Weights of a small transformer language model: vocabulary 2929, 236M tokens.
MLP neurons of a small language model. Each row is named by its layer, matrix (gate and up: input weights) and neuron, and shows model dimensions 0-191. Each number is 128 + 24 x the weight over its row's rms, rounded and kept within 0 to 255. Numbers have three digits each. A neuron's up and down rows have the sign that makes its largest values positive.
Before each neuron's rows, "fires after" lists the tokens most often just before its 100 highest values on Wikipedia text that the model never trained on.

fires after: " 1", " 2", " pl", " 7", " d"
L3.gate22:140150133113119121142146107105146111144111131111172121130108125099094098124157088159133099116161119160093201106107154144141135127136123139111148128155172135144095104108133110102128102075132103127087132135133118122121119130129079173141145124136148153133076126136124150123121088113100161129118091147124136104164137116133120098117129131104128138129118190149117135161128111154119083099135149102114122086092135137111174109131166122143165144122098120146130159119136135117126088166148152129166113125119103113178123116144106139121174146050134142118154146095089109167111132145143104151
L3.up22:123144158085143130095146176132110160155133155139120101170119139138137151089141158143099106132155093115107166150135163153115130142151145181114168105129149178147124090122164093160131126099142162115130119094134101148144138121108148117136160140129112121121159165121116115121142085093083110136140147136108150138133131108157076131145162105108116142112079154134167185140043140151134088128122133125133108104113124126115171142124081118121115119156110111100115102151134118163142127125178108158140083118162124175131191152152153146101142107083126119112163134136089151144122108120129125174

fires after: " |", ";", " 1", " 3"
L3.gate175:078157183106101132133142118117146135162156164111151097112106102135090162122156109108147128120110118080153147133164137135126143098119100129122122118152144114166176146105124152136138158142154138131165113123131130111128108143115114125131121101152144179175170105114148107131116142135118123128167142164134128146131105147146092127176091106103139171117127166144117167169149113096106117156175107138116136135152098120120119154102128100152122150168084104179129191116150112113127090140130148125152115101136131141145119157134119104130105141137151105099137090154141164131091101134147111152
L3.up175:116131153117104105117156105109126151120184149110146105108134113164119145115147096124150137118117143137150134145149115156143156116130082105094122140142164079150166129107105144101131162149161160124142129119120133109133090142131093137108105109110155145141165143122111113101103159173133149159149148140148117144080125115110109133138121120100091159083141143120090176157138133126146160140123137119134115129149092122139110181135120142148110130143096120153078151125166153160157115191127089090095099102156134135148118120146105085114107131117149123067118111131125161101108123096131155139

fires after: "\n", "."
L3.gate334:124099111171123098134130145126093118119145136118156090078120094111116101148185103117134167138136147133112119119121167146111116132145089172066107090115147139119106161089125116152120125167141120118100116131131152109083139153159120173153171106142115130136117138085144096086142089110143093153126117138155115130106156116176155155121164109082123140133166140096093144139133125120104151116154122160125098157120140092141163092119127125129157121146117143125143154092130167114122106159130108141084137131111122124159087129129116118137137126101102129134114111067142136127148120158162138153
L3.up334:106122107152099117106091118129063126136125130065139119128137133134124099107157102138173156113136112126109132124079107106121094168154142112059130100134146137155118134068158132140165093144151154104107139112125119173125134131141143121126148134176108120139107170142130132103149122147115146159101130137160134080098183121143162161124144049111142124140174131098125121131145141104135116115098121176143109136143166122110172143115131122121139126135141112125127158097124149132130132124108133114089113101151135098109157092128115145128144159117091150139072135086131154136179103128139133119

fires after: " |", ";"
L3.gate435:148117188134146140160127127087105139102093164120161116129140108156165144137096113099155139101086106147106091149165110139116134088120132104125134171110114128150152198159151118127131122151162112118146140149162116098152101102169125132134130147117152151136063130162149152161147148135104130125098164116089093150144142070101084128170144151139188139129102113163159108114153137107099147150128089149103127102140121092102124135137140107119106155119129155122167166169099102107126148106133134129137140177131090157170083086099140126079162153135156146142120102147142104121146112127102108080
L3.up435:120141141114100120155135080164150143119125127056161093088120147085115057111111109123102125100115122145131132135069128158150090139109122114148155084127153101108109131134135099166123154151140130131135133096124153125133143162105080162124160109122103180164080124118156119154086112141150096154111131091137125073107152151136112134121135134095161157120135125152097121174116092155135161135125079162110118159152118127125103096162107128123163143108096129182126127124145122124113110159143114142144162069087108120166122100117122105123081125118127119127178153132121136099106124133113102097

fires after: " |", ".", " 7", ",", " 9", "í"
L3.gate341:139122123109123128152106128141098130182146117155111154114138124160150125115110210161172095094147139121144102106080115101130084092107158108149123145153131140135146160101100137146100094150124098133093160130166122093178107194119145117105135113103138108161119117137137116110160122132144162150146131108120150116087106166096090099145147125105109171149146163141129098122184154087134142141135119099129071095136079103085126153119121107141108147141129124104141148191228097123115132119169176104130107167164072120110130147117135084119155118108149136153109101064122143102109139143129121111
L3.up341:150169080107150157157065150171136133140133163142153117129179155120150142076123132170131148123152107119110107126105126129123103119179128182146133128109131130107108110163157106137110176141101129147115153109106124174095157095131149139133124149158201100126137106125154128134106092162110130119110174134137112117122162120101149119163139102137148120129127144145096152114115098145149137122144165129097151098103131114137097136102129122128157102098106079122139095104128139132183128139085160170133127141116122099090129156141183140112143104128143094150139113134150123149140175119125138145

fires after: " |", ";", "\n", " ("
L3.gate370:095100127098080127147145134124100122123159167106120123164115134153107106132125098120112116127119087114116092161140104170090091097130155127149186113164131133144157098142107182119106100138190119101145151095134129186137095167113140147109137135155108165145149128078105155121136145110165130135144092138140148146129138122154059104117120131137153130138147130169190120112148149164159152170102151096132149135104120145096137102109129139139138147125127172102144117120103137120140132135128157130145107154111104156169096121170106127135140134087145119118100119138125131093149109147137106113
L3.up370:151131132142115142143154133129166158111112160112148139146084150096104139132143113135184126128119112115145137136156137147104106099135124150117108132105110133182143152114122114100103092109109141134168142100162130142149152164105117088087113137093105126128122122107136120165102158145155128145149103131143163092161140073121059115137109116109134108114123123147124110102130152123122089154115067142128130148153181148149156119096146195124116112155103117109160152115146105114116081111120130113123111109112112126164103106143100153134112146152095156125123106105157145130100182110140113142

fires after: ";", " |"
L2.gate63:101111152130111148125126160116130184119145138108134087117158161124119096147116117142154103113145101094109127165156155134108134133123141137095128140089144160106152163133092105131168138174136117129172120112138124142116147112145133114100120100154095140164149124123172086130143157133109151124182118131076140133195075109125099122123139165141150157142159124082114151101099130126135146128188087144137105118141161132151133127119134108152120098139133100133129131132136120111138113097175119151114123167144150121132069098152062114116130103163151151142174133143128166132107158166130138128
L2.up63:096177175162100127068139138134128127147162105132132123124127147172126099131124118177161149123129121110100112149125162133102145130175119161139104137107151141139138126132142129148159145120157138111160135135127108139128131106139162116129121121119126140151141146140189097121128134111077147157167108126107145132126084106175103099093085117142145157107129154098107135132080127154138129099143097125117134132164143124136128138145149124135121149095125092128131134156110092113133113111137144118135106126136126073119111101136064101110174120165134181117129096148097134117112142164126149100

fires after: " B", " D", " C", " L", " R", " E"
L3.gate335:136126071175142141110111135147157171133119148153138164184126172111108082067103159133113125140171106124139107135142106160124160135131140139154090127139109136126135121163133127162110102152146144131096128110160163135111118123143138139149150086085116123144125079104108121138114151120136128140133151107133107139149145143133134102139140167115123165139123158156171147110153117097163136119081146163079174112094134121133102137110106123127131132162119120129116132143098170151136111150117147158107128126140111108112107170120108118140181142123101103174148095142167117105141122116147148143
L3.up335:149194107128087111120120102142150152115093122088144127114134147149116110166140118141115094183145143157128138149106129152082128154149096175157146146096155155110121120144128114114097150090164155151103144149135164164092135155097127111138102128142138134140160120117103125094158073116118125091126127140143144106115144168163135143146180104138142079131154143166118124111096178109174146133141123115103093138145135130145153173164133159117136106091140139092138107172176120135146130131128127116146120100132109147127138154147132175159148128113118121115138116112138164075130140125156151087

fires after: " 0", " 1", "C"
L3.gate360:149170160148137146109137126179131132124141155132117123146126175154129131152141154112106113170126098138065098108135171117127136123129100149125139165075135105087129106130162147117121125151160123148127180131117130159147073123078126097129141092119137168152174164138116093105134162129137116134135129190133128135068152128123144149137135097101120121170146106141119085126098140140124124121090135084157185170132143128136138134136106122147140074130077148109142158142146164136151086136116128094163113111096123131121115135112167134099130081115095145127101076169127108098142142111147078101
L3.up360:160180089152094131138135103153124157112120132158127098143152105130151130117108121140114105136193129148118093120132092079147170112197137151115110143107154129122093108129122125142076121093111121156106158121127128115120141113102146118111157091158124152110112091144111117046081153143143145098132134152148132114117148129112106118118114105137142114125159144122150150111123165147171113089109139105152095113110139100109108170147161141135101082165119137106116121149142122148137088101113128116118111108114101181100122139106129137118160130146119114110134142144127129119135117105150137110

fires after: " D", " E", "-", " |", " M", " P"
L3.gate405:113121086115124098145142141157102116155129102125144130144112158170142117151104147142092117118140159131102121159093123139109155130160146141125095131146152131123123117109130167139091123137123137146097152135129117123124102126143096152111114112123121173108099153128137151127145137121118129123115178124131127109158123100140094127152135166071133154143173189076152148108105112148096122144155150105135075127161093117115169139120166143123114138148105141169130144170155121164136144134140144121148134132110121083156102155159122093129134144120111158110133109153118161070140154165126141100
L3.up405:128097113132145180079132119172172113153106174084172144119113154107141121090154114101123107156099127129120114118112139156099130113163130122070173127141133118137122148147131141127135107135113107141158105103144154148155136141133144111160114115091191100136133102119076113138128137106119156169072138117136144140120140110123095101137110163138162065111093135129137123170096179135140127154123114135169166138174126162128114104134134099166094129103135150150113127131101177149143112108094143107126125152150112118105120134087139142157144134095132118106134132135134147154125116125105134109

fires after: " G", "a", " B", " T", "sc"
L3.gate199:144103153094123104139154148134133110177150155119149113115144152144128133125127141160088148171106173124093114161125158165116112129173123134172090142140133122169105129177148108150103147165130157095176140120160115146095134174135151130116126170150128123171144102093108078157169113155124125131167155129112061177141101139123165125149106137104134130131166147092119164137119106123119165115156108124102135158112112127150119104128077109134141132096101089127135159102155147147120122129124134129111123113114112131203082139109119099166124158099106137134081091139137171104101140124115167130
L3.up199:101092101119124109151133121076134113130153129117129089146138089142145146150126116156128136144174120135059068154140146138122139122155115109113080132165141098123079134140160141092101173126102120066137178131112125117126117129152141145141145116161104116130124099155107109148099143139151141132137137171132120145109174164167155140122098148135110142176149105136136086151128120085151129131136146149144130150101092129153098107177120140095124136090172122077138143135141128165142114116109135141144144076112137152159119132158148149152117147159117121106101122118082162109117120120130144109

fires after: " 18", ",", " 17", " 12", " in"
L3.gate332:126155112128177144137114184178141157069110087161094117140170105100124112137100111119112123119145104148122106112138087128086140158155118151142198137119095172100060130143112061099110139153117129122141110128125118138101160111187169135124134106166098128142133109142087143136111120093132151099108120128097152120105127074098137159137149137136145135129138123101096151137088109136094100101072139140121129113128095105114091119128174101101119120126094154123106101124124145188147141112155152159088133121175138139111140113148128132129151143116122103172161115173139117161144164123143125153
L3.up332:107098107151099139157120166109135109147101126099110116135170136125153164135131096137123121127118109109166134139159121141124148141148114107126175108120119174152118143139131091157110128139117120085133111090103086144131126109125149145135122119135131139171101164141131156169166097117112118081115101111135169122135148127080136144147124123137130111142107182157121148117127141140094080148138172114073111110097118097066114129127140130112181115127099128140137121148172152162116141107126159122139086127131153116095170149149141137163138125122159122140154160183092132093109154124128110150

fires after: ",", "C", "=", "_{", "at", "\n"
L3.gate237:073125129106176100164136199149117128100099138158125126112125109125150144145104131144114142139157102106091112099126167143134153134146143110163118135109107118120120102116161158099142149124135137148108133084135141125161103114113131146174107096153137141118149126109137132125127109079102147107085145150137129135155152094111119135141180124137113148152086172165128128129119145092130123090129190120153136107108143144098132125140171170171154117129119159138166137100130094162121142072108120147110137181153116107130114131188145146135075066071122104170128098123127087126144149135154088141
L3.up237:113125130101163125155144132138108167083084130155112131127137121141180102118104140145160171150120095126155105143125120126145139144188123166173144126146126098110115109115180110143093121099124089137089137146106113097150116149150163103132139099163145158103135131134128154095093135136125152098098130127129142115126182190095175132136134128103093125150117185156126104114163128147161134117131158127122131102121130133174106164122160130145126090082163130088157140104118097142169121096097144170134109137142154146156091093135163102081132109139169128125125116120110104159140166154133106119

fires after: "\n", " (", ".", " 2"
L3.gate16:114137133132114090139133133085103131122118113135143140150102176156150108121140118134142180153128120145139134115118114158109090125111147132137181128138141130170127108139114175188111091106151130186114126127112110115121162131183150176114076126156142145169135133156122124161122115137094137186116095131135143118131150139087090101145104153121156149134096205176145124144112141122123119118151116096124158141169157157082163183112147104133193143155116136092160114130128160132119139104129145144124127098096155153138110124104164104124167150096150132143114122143135117125109117125163087105
L3.up16:118150098134115144153064104173114173089127134114130136113160095110170127148118134094158150115107087123083110105105137119137142129143124131123119160148145145157137126166156143108146124138112118148099142139124131147093129072127154115086089140110187112118154203127124163180124111150143109145086088084137112097140112131121104139095141116139144111142124129141126112129148157165164061104110120129104092143090111135117112141110102134099124150097115108117153118141155119134124142164129129127127148148155168092120157112138174115129168131153128176153076138152123130098152105114123134121

fires after: " B", " R", " W", " Br", " K", " Flor"
L3.gate338:129151126146113120166138130155117139138123123117167111110049142102133138125117120084149145160102127089131133150109133128102099099134110144167110091093130152117164082144102100093144130105152160164132101131176125125128107122105167136121134155127149179121153132071127124145150140139094102111174129141089118137080140125130130143130173099110084100134139104115124138120096117129145168126135123136070142145119126140098182158119169106119171089154067116106084117124156094127108087139104140112138118194119122121134141131158106102161158108075134131123164087170122134134122193132131110138
L3.up338:141150123128133134126124137138100154169118112104112086136089107133127136097116116144170139130119127118133139131125111115107146126152131120138105131123142123157136092171108130159111104144137161138108139111170123104110118149097128127130143139106146143119129167096129141092154136121115140123169123147104085126083176171094158124143160092125127121132146185121131106142128163176146135117119158118107109142127099125129117160162142127138139089127129151127102133115141123099137116165099160086153128175177109100133167098119057117140162117116126125144126095169184162127158193152136152104

fires after: " D", " E", " L", " P", " R"
L3.gate310:131171093159086126162150116146120135100162115132101184119169161104101109110162137137138107132078146131137126145156103104145161146146134158155134120078121136153158117089135096144082139112145176138109147129123124140131145137138157167146146102123116115144178132106122124153139118162132139110148142138135148111112114137116090096153140158106125108165136116140137152142105168130100115109127114096114113144142078109093131154075114075131116129141088088140124151138177112168168129078166181129124136138135148128118101164134103114122139114098145119133127148113135175110105178108154136104
L3.up310:135146128151129113132150126158124144138081161132121106151142184156104122098172112154149106114132106153134139152150093136116134118092137148136111130121143102157136151112144089104164106132132174137130150119135094161125164144140131160091131121034127125144129148085091118161157149166137171118129111130130127086070134134119131111149157124114122118130125117108139145162120110118115113096148100084056100173100082146104120145130080136151086128104089089116085149132112154088130108085136100107151111101188098121121114159099112153116143171089107106141143132102128164124112161120155142092

fires after: " 1", " 2", " 15", " 3", " 5", " 6"
L3.gate324:137095104148103113079150123095126138151150121096138158112115159094131105116147105124128139121115162116121146139128119097144131146148144111111117140106153162194164130115098122094134126202146116138146109115128129151110083124150109145098138111135130140151123130118078095135145147145100100138137145070120130145106110090156099146140141131097120094117154111094131093139123168126095120154182060123087129139154123136114159138103131132162148127141135108126106161147136141126166123165124168131120117170138105087170124146119074072137154134108104179153147098128143150072101142159163124124
L3.up324:141157093140136166132137154094130131122107103132119155087131110097131125115132077137157113121142168151124145110139096126134089133189138118126139131116159124110106129083114116140128120122131127098126166153125089131115130129152135189119156179126158108142122128104103148101129159143128099145174156115155125134160132120131126131136112139125127102118105119166064120147122157152130159153130097127142149105155154102120128144143120135105155146111162111121132136143162158194126096153135160132150168121127128123157168102132057134118139132119135150147118121176084088143146148172148137141

fires after: " |", " 5", " 4", " 22", " 28", " 3"
L3.gate181:170160120153130103164145136070122155129153131155092122124152134118091131099144109158165163118169099107107166164136133162136115098138114115117122113122130138133145199117144157135128101123097160164123136162126110099120141132143122165151159166129113102143110087113131132149123153117186146135164134136174144106114146120091125094127120126073120115131168093157124105125095096116094120112160075090112128102127124088135148153121139130101157108131125115115139119137133118134121130128118114129145090121083142137113162118094088174120125148144101122133094125119138099176063124097126098137
L3.up181:106167134101138135161138144137109108117130097170127115141157088138142159140150131131101136104151120165149091156092098114142119121130127095129140120134133168141155119125141105093098094144103161120085101118103112113130100098122123130121143173174100111121146065120105126118133113097147134142136190105159085143086085186117176116123129102153135111137124116153110147122202111115133138154153133110178139124117111106146068127103134116123136137138173096110141113133140113137138114119073102106109090086138154111114149141081135115101169116171135120110081117120158186128107111097121148097

fires after: "\n", "."
L2.gate410:112129138162132110080130160136125123116119090160135160162143138126098145146150101105135138146131143099121123124165107135139126152126111182103105129086115107095139142102115142090150104137125095124135076091158102150147187116124128146133115155128090103146176156111097114121115124129159131148152146147175153159139133133096132140110133146165121125086091130125181136127136117107090140104153108131143158116142141153126149089101160099126107140125136133125150097122079136090108096125143140124119089132158167122166119136139144078129117131129116131154129111131114063122141110141110090123
L2.up410:145144088113091125172090046149114129098150114103112120173086160131125132147138119150159126175138161173113128158108152150156087160144120102104110086129140125128146123154112151144113115091121141109107126138156149090112153127080139119114119106162137165094130142122099158145153109131110089132164141160157122127122136174131114132178131109111122147118179106153089133126147114147118169159144108106171129158177103143126108137133133187166150123156134126164113162154123146097114116167132084103138164139121146123121133113117120153153133144106060124047105180096137099133134117110127148124

fires after: " |", ";", " 6", " 5"
L3.gate414:131119142150125102138165116083155122141149144149140146105115177116112134120115148110156154129118141103122148149129157149107077105116141113154133118129120138159137163092129126169164104123108107148123107104117122135148157119172095131151105139105091140120086126097128121153130122111098126181142161126110086105143111101104129144117112145113157123130162136134108107137102092112101156115159122171084125055099149116117144101107128101121151125153121120159156149121143114139097112131121137115173123105102137152145070099131129106149124097130128160131170122146112102110126148121113111166
L3.up414:189136116153111119133100128157121119146160136138169160115115150151132105094115145123160129092114122133129126112148132141101074139163126091089138135143151175147164147099150139152151051123100125131099124118133113155142140100131140100132089174084102139141087127091127134174107157129149143150106133121145087149144135106103117143146116174081141143106143142119135119138153129168133123144118087141104142066102167077130121107150113095120176138126109133160121140171110139133110126183114115129140113111128094142144113107098140093093113103142121137098126137098071087108122096154134110116

fires after: " |", ";"
L2.gate416:150142132120125058157121126099174096123154152080142160083083145130151131135158138124124146170093099054131153151137164157111117092116143134114106105115110101189137140122133159130174135141128129167137118133154154129146100144163130146119106127108152126172109124115172122145109115167120131159187096187116150107130111144159071134126085127106144099114108135130119133132148123126135151141183094162111112115130139111124156140163104119151125144158139111148094115110116083113125093103135149159150156138104116161127113086140090107124143123131139172136167139135109132088125126096150143183
L2.up416:131134132109108102126140128125168134136157161066124183119108159157149105132118122156107138163145108114144142146104127133137128106134108098090116133139130099145148140114136147124146157136137126104155142162172128151088129147126110121090122129097157112151092137109179152142126134143117149133154130147106132102099136119143083129157119122130155095093127114096132099124142109139167158152127076136133091121112115109141188100180073149134106135128166075108103141164136103106111142149137154120136137151114124113078130135152098144112154171145127165132159161147157117105140103108140139128

fires after: "\n", " =", ")", "er"
L2.gate40:148123128124164131136124155136121146137095075188091116135138100113121102099108108134154155125109108117128142127132098086132157133137111133131133138095111129168135120111165058100102071128062157132103145096086137129133111086083111139145112125126120133094114108149092172093126070124132101107129163137121101127186124166117148133156154142127104107112110129168129150123125141115109108115096125094143147119122128114108111141114184110121100100131146122123139135075106104115139101126120132140092124096125134087141109109141123140163133117123116150109131130114147164108138131122127099123
L2.up40:160154119122065129122117093096158106105161152134080120139150092125138163155112068102161157139121158114126161134109129100135114129141145115117096097112102104150124154122080157187122145100122069114155164130123105140175160161152138104089166130099143177138108113137158120119105118117125178095149140150112105113133100134131159121145104142133149097099145111100115138130141133149125154181148103132139117165163108123123112115114085145127134135072137122132113178108114067126089084133138088160126134134100143123139146078106134106100133121179107136107173165091111115148112128092169166156

fires after: " 1", " 2", " 4", " 3", " 7"
L3.gate70:131125141081099129114132141143166129145110158105149156110070159123114089117088095127161118135112120124123163120128124111115107107124163140126135131112160114115121127154104104148135133128153106169165102147161125172114114165137103117135133124168136163121131094131155113142122154131133091149119075147141107085114117147158133124166101140120154158127138151158157122120132119123146133158136134143078114135108133174119151104147155085147100116180103144143108167122160119101154094148126118125155133128141080143140101141132106130128113153092117154125119113090114141116100117117157108184
L3.up70:161122163115143087119122135105129141102119126122183159157146136103165121141154147103104124145160144080079136130131146120168153154130127121137166120134151094152117149081135128135132132120143154132132153159119147134150174112139152152103108166106103160170107125104108115157143175102103144150175111153130137151148109135116111097075185139079104131139122131074158111148128096136151114142128076118136130122152144120092186156118101098097160139095107121118088084140141173143128139145169139125101075126155126145139086151112144115113151101131135141135130145133143104137101143142088112077

fires after: " R", " L", " |", " P", "ar", " S"
L3.gate114:134139141122086131149151094088090124146157206143106160131137154137142105120109151108112138119132188120103136172152185156136149146155142126124076123135112107157137119146105145126118158122192132132146140147170160136138134179166158130103114112121145143122105126147131131114201157180100139119161086126133112126127104121153142110186168122146136140180177165146108112086108174138127132154156131159084101125139127112133125146184123144138155173136084141116103159116173118130118176145111148139119126124127134081136131136127121151107167120128134176110162108142139134086115113138097127102
L3.up114:172180158144131185166135103103101121108102179124174099166099138150127100117150109155153149169133137141103122133137142142125179128106132138135098128121131129130095112115137139090144161170186130167135147137151134132132104139176089156124106085106129063153120122089083128111142086139132142125153114163140115132121137109120126140150114116163172188103162126140133145119147130148121095125105092133157094118133089133103135100135116148118134148098124190127155105133119132113148120110121113133101119107162094124145113131135133174158148148106139117153103128125162128091110108138089091115

fires after: "\n", " career", " he", "areer", " T", " B"
L2.gate81:099110136130105150169109095118127080158156206101156129084131175157107153158143112141141106171131135095097131162127160127124150142137170105123113117081137133143158167125129109155168107168141119137189134125169119129144098118117102101156092166100142125167089126125169127121124140138125119164143139105123119122133083112173105122142103129140121091129147141121098150131084136106092120156186063126119112132148117165130106136115147134128142156113150090160130164121135119092127147107117129131183130125071070142140113139091083097116116116145109115127133091147130164105074115098145122114
L2.up81:157113114098143125107114076102133160133137100128129139150120122110129122167106128124134081116166088168113130130098121182112144101150143141095137128135152128125143112116153164133133179128125136137130114143132121090092120124083124125128128158172094107151144145113157129086141133131118136114162123156109120119157079182139122137120135153109152134149132048146122155093124105101186099151154126112081148144123145122130101128122109148104133124150111125098104160157161124163129095149110120132156132140145110098127116147144155126149116114139141094140143117103109136131117122124140118132

fires after: " S", " L", " D", " K", " P", " N"
L3.gate148:147141139116116131142133124143107135165105115128149161111155132113126107128129096134122103150122147157118156092125094138152121145142149163174127123151155148135113089102126096147115113101142137174114145076118090147134117145118129169116095097129139142124136139088123096139092149170105156149094099140158144086131151182115108128142170130110159116140119188190106152136149114129102125129147140104116116101183131094092124113135127107126146127156114134142124103154170140117117158145153126083146133130103143127120157134145147090136121142087169144102130105118112102108132128202162160112
L3.up148:137118114136138173122097107124134146130137104106127149119120125092163174114137124072102165146137119087109080095107163064147106145138121100091099151120154147125119132127136151138165090134117109145098136147125149149106136133108149144144125155131163143112091125188118153121149089137164120112134149106133108123123132126122120103116097130136135116094135099142113138181126166068102104158128135119143152151130121099140110149072128127116084074138132111078117117143131130107105115153124128118124141132187087099072181157079149104162160113144105107066130147119183157129153135095087135090

fires after: " T", " |", "C", " Soc", " B"
L3.gate95:117091178080108104125122092072141106132113168084117125154111132121116128120078090090117115144142156100131161114099155142092099111159148092115142105137143092129136216130121099087079135116196161126143121148135138160120111138113098179137141119112135118161133144113159094143113114122138158169135090100143099122140140118142124137151137155121118146157144102102157097141151105122122135114121127107131158144087112140137100107120111101134133142126096169115094154165141128138150147182117090110159123119103140152140107144127142120116115126130170094152143137160142137116151111151110131101
L3.up95:099089128097145140116142137140182120135127104123110109150182126152146147138122121129146068154161125130110129151157174078110153127140199130116123142121112143117128140103119079132108144108150130106124134146095133189117098131114144153156148112130134123153141133128147143113123103132122141140114147117097138095096132129096108113118111110163174114156174112129154099129133161094112111120120140064226159100132134107085149102135153109146111097139123129086108133139128167182119160101059084127125090125110113154094133148160149102108115114148159105116105089165104137080112128094126135164

fires after: "|", "-", "\n"
L3.gate14:122142126126152127104126099141103115120091114097154112080132125143121132137160129135130117132119114097131134129132114126143088104146093108111105108144118125100119138120136104137136145176120102104085172117141086110121098178181090122146126120075126100114141169140107105113123136131113135143135110127101127141130191105149115104106160115111160091127126096117145157111122118116104117098116177123091123162096135124105157090108117134103096126119095095133128114153150134126149141155183118101138115106118106133146091134131138106084110164107111159173120161123160144142141121127184137112
L3.up14:141126091142107163101179138133109117156147172114143148096112162143175100132147118126103172119107117134096079117113119146108120143082129116123133108120158170137147119110143126147094106134095097150137128141099104123137107141178100135130106163153152138126125137158178121114129125135109165132142097148136162108099134144138111150135167149126167104172179119159144100134131136124137123146127143099128119095138097165088151117103077116089139115063093123101125095165178163152155159155110105103146100119125121128121128126168153131108109089125150129103120115106117171080106150073133144074

fires after: " 1", " 2", " 3", " 4", " |"
L3.gate113:117134115108117099085171129093137116173136084118143104134126147117146077118109112136154118136153154117103159149139122146133122127147148141105132118107161153109117121136107120142140131124153137115122141141128108156125121116143145127115099120136088108177128110138135126147156162115120149124121101159110165113095156131126091146106168095136109112115133117113125136127113095114104169144133112130077136088148123110092167159141155105126151138167091121152110150135144162149130105128178115134152088116141152153099095138185103138088151138113097155156103131122114170121143143141163114150
L3.up113:143164160135092133139150095094145142120151143082136171136067173106118121100113080090137109107130149144097150123148158132149161126130168107132103094128158114162117136100110159135111116049139152168108137140134152149154081132111101109133120108126119109137100143122145133142169154146106134185124111150175118140108110165162085139132136077111095146179114147129112103157138105108133073154133125148098081134080079113120151141175122125154139138145097138127088112182128133096168107117150149148167110143150127162110182132163137134128145102072149114127146076109144103141121115135146170099

fires after: " G", " M", " B", " J", " K", " W"
L3.gate125:129155156157091103119151119141124107118111123121098117121148154127114146103130132160142117150099153161169114118100119116124151132164096097140112160065128072169146152153118127110139115148099167161131105110160129177102145119114113073145117109115093113116095106162115127144111163124108163084115112120079134119076136116127085127100132126138110065103101156122114075160128146137103111050131089152123139178151131134141121159086113098126121098137115112112134122137142138138119113123157151103118073151145110119092117117074142115153127095140130079124101137127196135113147188103146119131
L3.up125:118150133116109093150153119118177131107129109175108162148108142110094167137103151142116126131160119124179114110147126094140144142145126135101135141126152087116141132158109150130115139160148148152135171134215118132093149111141123107189152140107109102170122140127099109125153122077124164089160127100112121112107151078153118131127136129129123086067140177106160131132085144137105156115116135125131122127114134133132129143106159171120063104141134152119162159140108149128121141119143123148140104133175143124102183095097122103154145104094120129138111106115144146125122178130137073142

fires after: " ", " (", ".", " al", ","
L3.gate381:135104123113147159113104146131111127133133134097137127120138160162103093097144139121105146103104137118115121116118115217069141137121147123140126115116141137139090165108119158158099149164140097138128137107102095153150154168113085151121086130136128111150139066097166128131141140112130084183128174153142118164103074123159127133135145178104147138125137120155134130138116137083127126119105104127130128091177129094132110070135146116150184166168122133131122112099126170119151093131142133148104116073113113113114093140111126143120138081166105135137145125140094100096102091160141129121
L3.up381:124153128106112185104082113160084117087112150133115121120140146129108148083051140128075123094091108169129072109081102143094081133157122138159109148112115087122110146152121099139102118148124123087079134150112123140140099131164114136122166106133174123090122134111152132133106108138163108139064142156115108128102102155137120129174158119134170119111186118091136115142104143144135139102105116123101123177113079108129104114130074144127097108125155104128117110138140106138155153149156130097078155123143121146127184108130160129096180143123141128101174135136134175123123116109136136101

fires after: " in", " 189", ",", " In", " to", " January"
L2.gate286:170114132119137139096122148098146120116129072128155137145175114127120131130106115130139159141123129092131109143174101112114096112140126148110185117153077136142134133100109128082132132119130110114096148081136111147129164111112139141129127120119123151133130103128089113143145101121116097136143135127141184136169176105105153154122183129065120067136126112097103133136137097118088144082144102143143171154108153140112140119133134124119117145154130120172104117122110192153085136112142104119111140137091163130094107158139121128121135110100141115136153161170118055173122092113095123132
L2.up286:116089138125126149115147137121117095169141102130099089107152090122119142152149100149142171105114131111100135126156107102125142144154106118112150146119108138140103099152145101124109137094093168120113091099098158123122123098108146133119142091194168139150151158181112139114169089146102144092136140112155127089141148152098170152128162149072115113140138111098106137129111136125092094093125126151132135163112096101106141142104108139087125128124114123143138139139111171183126159153144115110140121168133165121131113134147139123163123115115142098147145158177130131171134125101113154110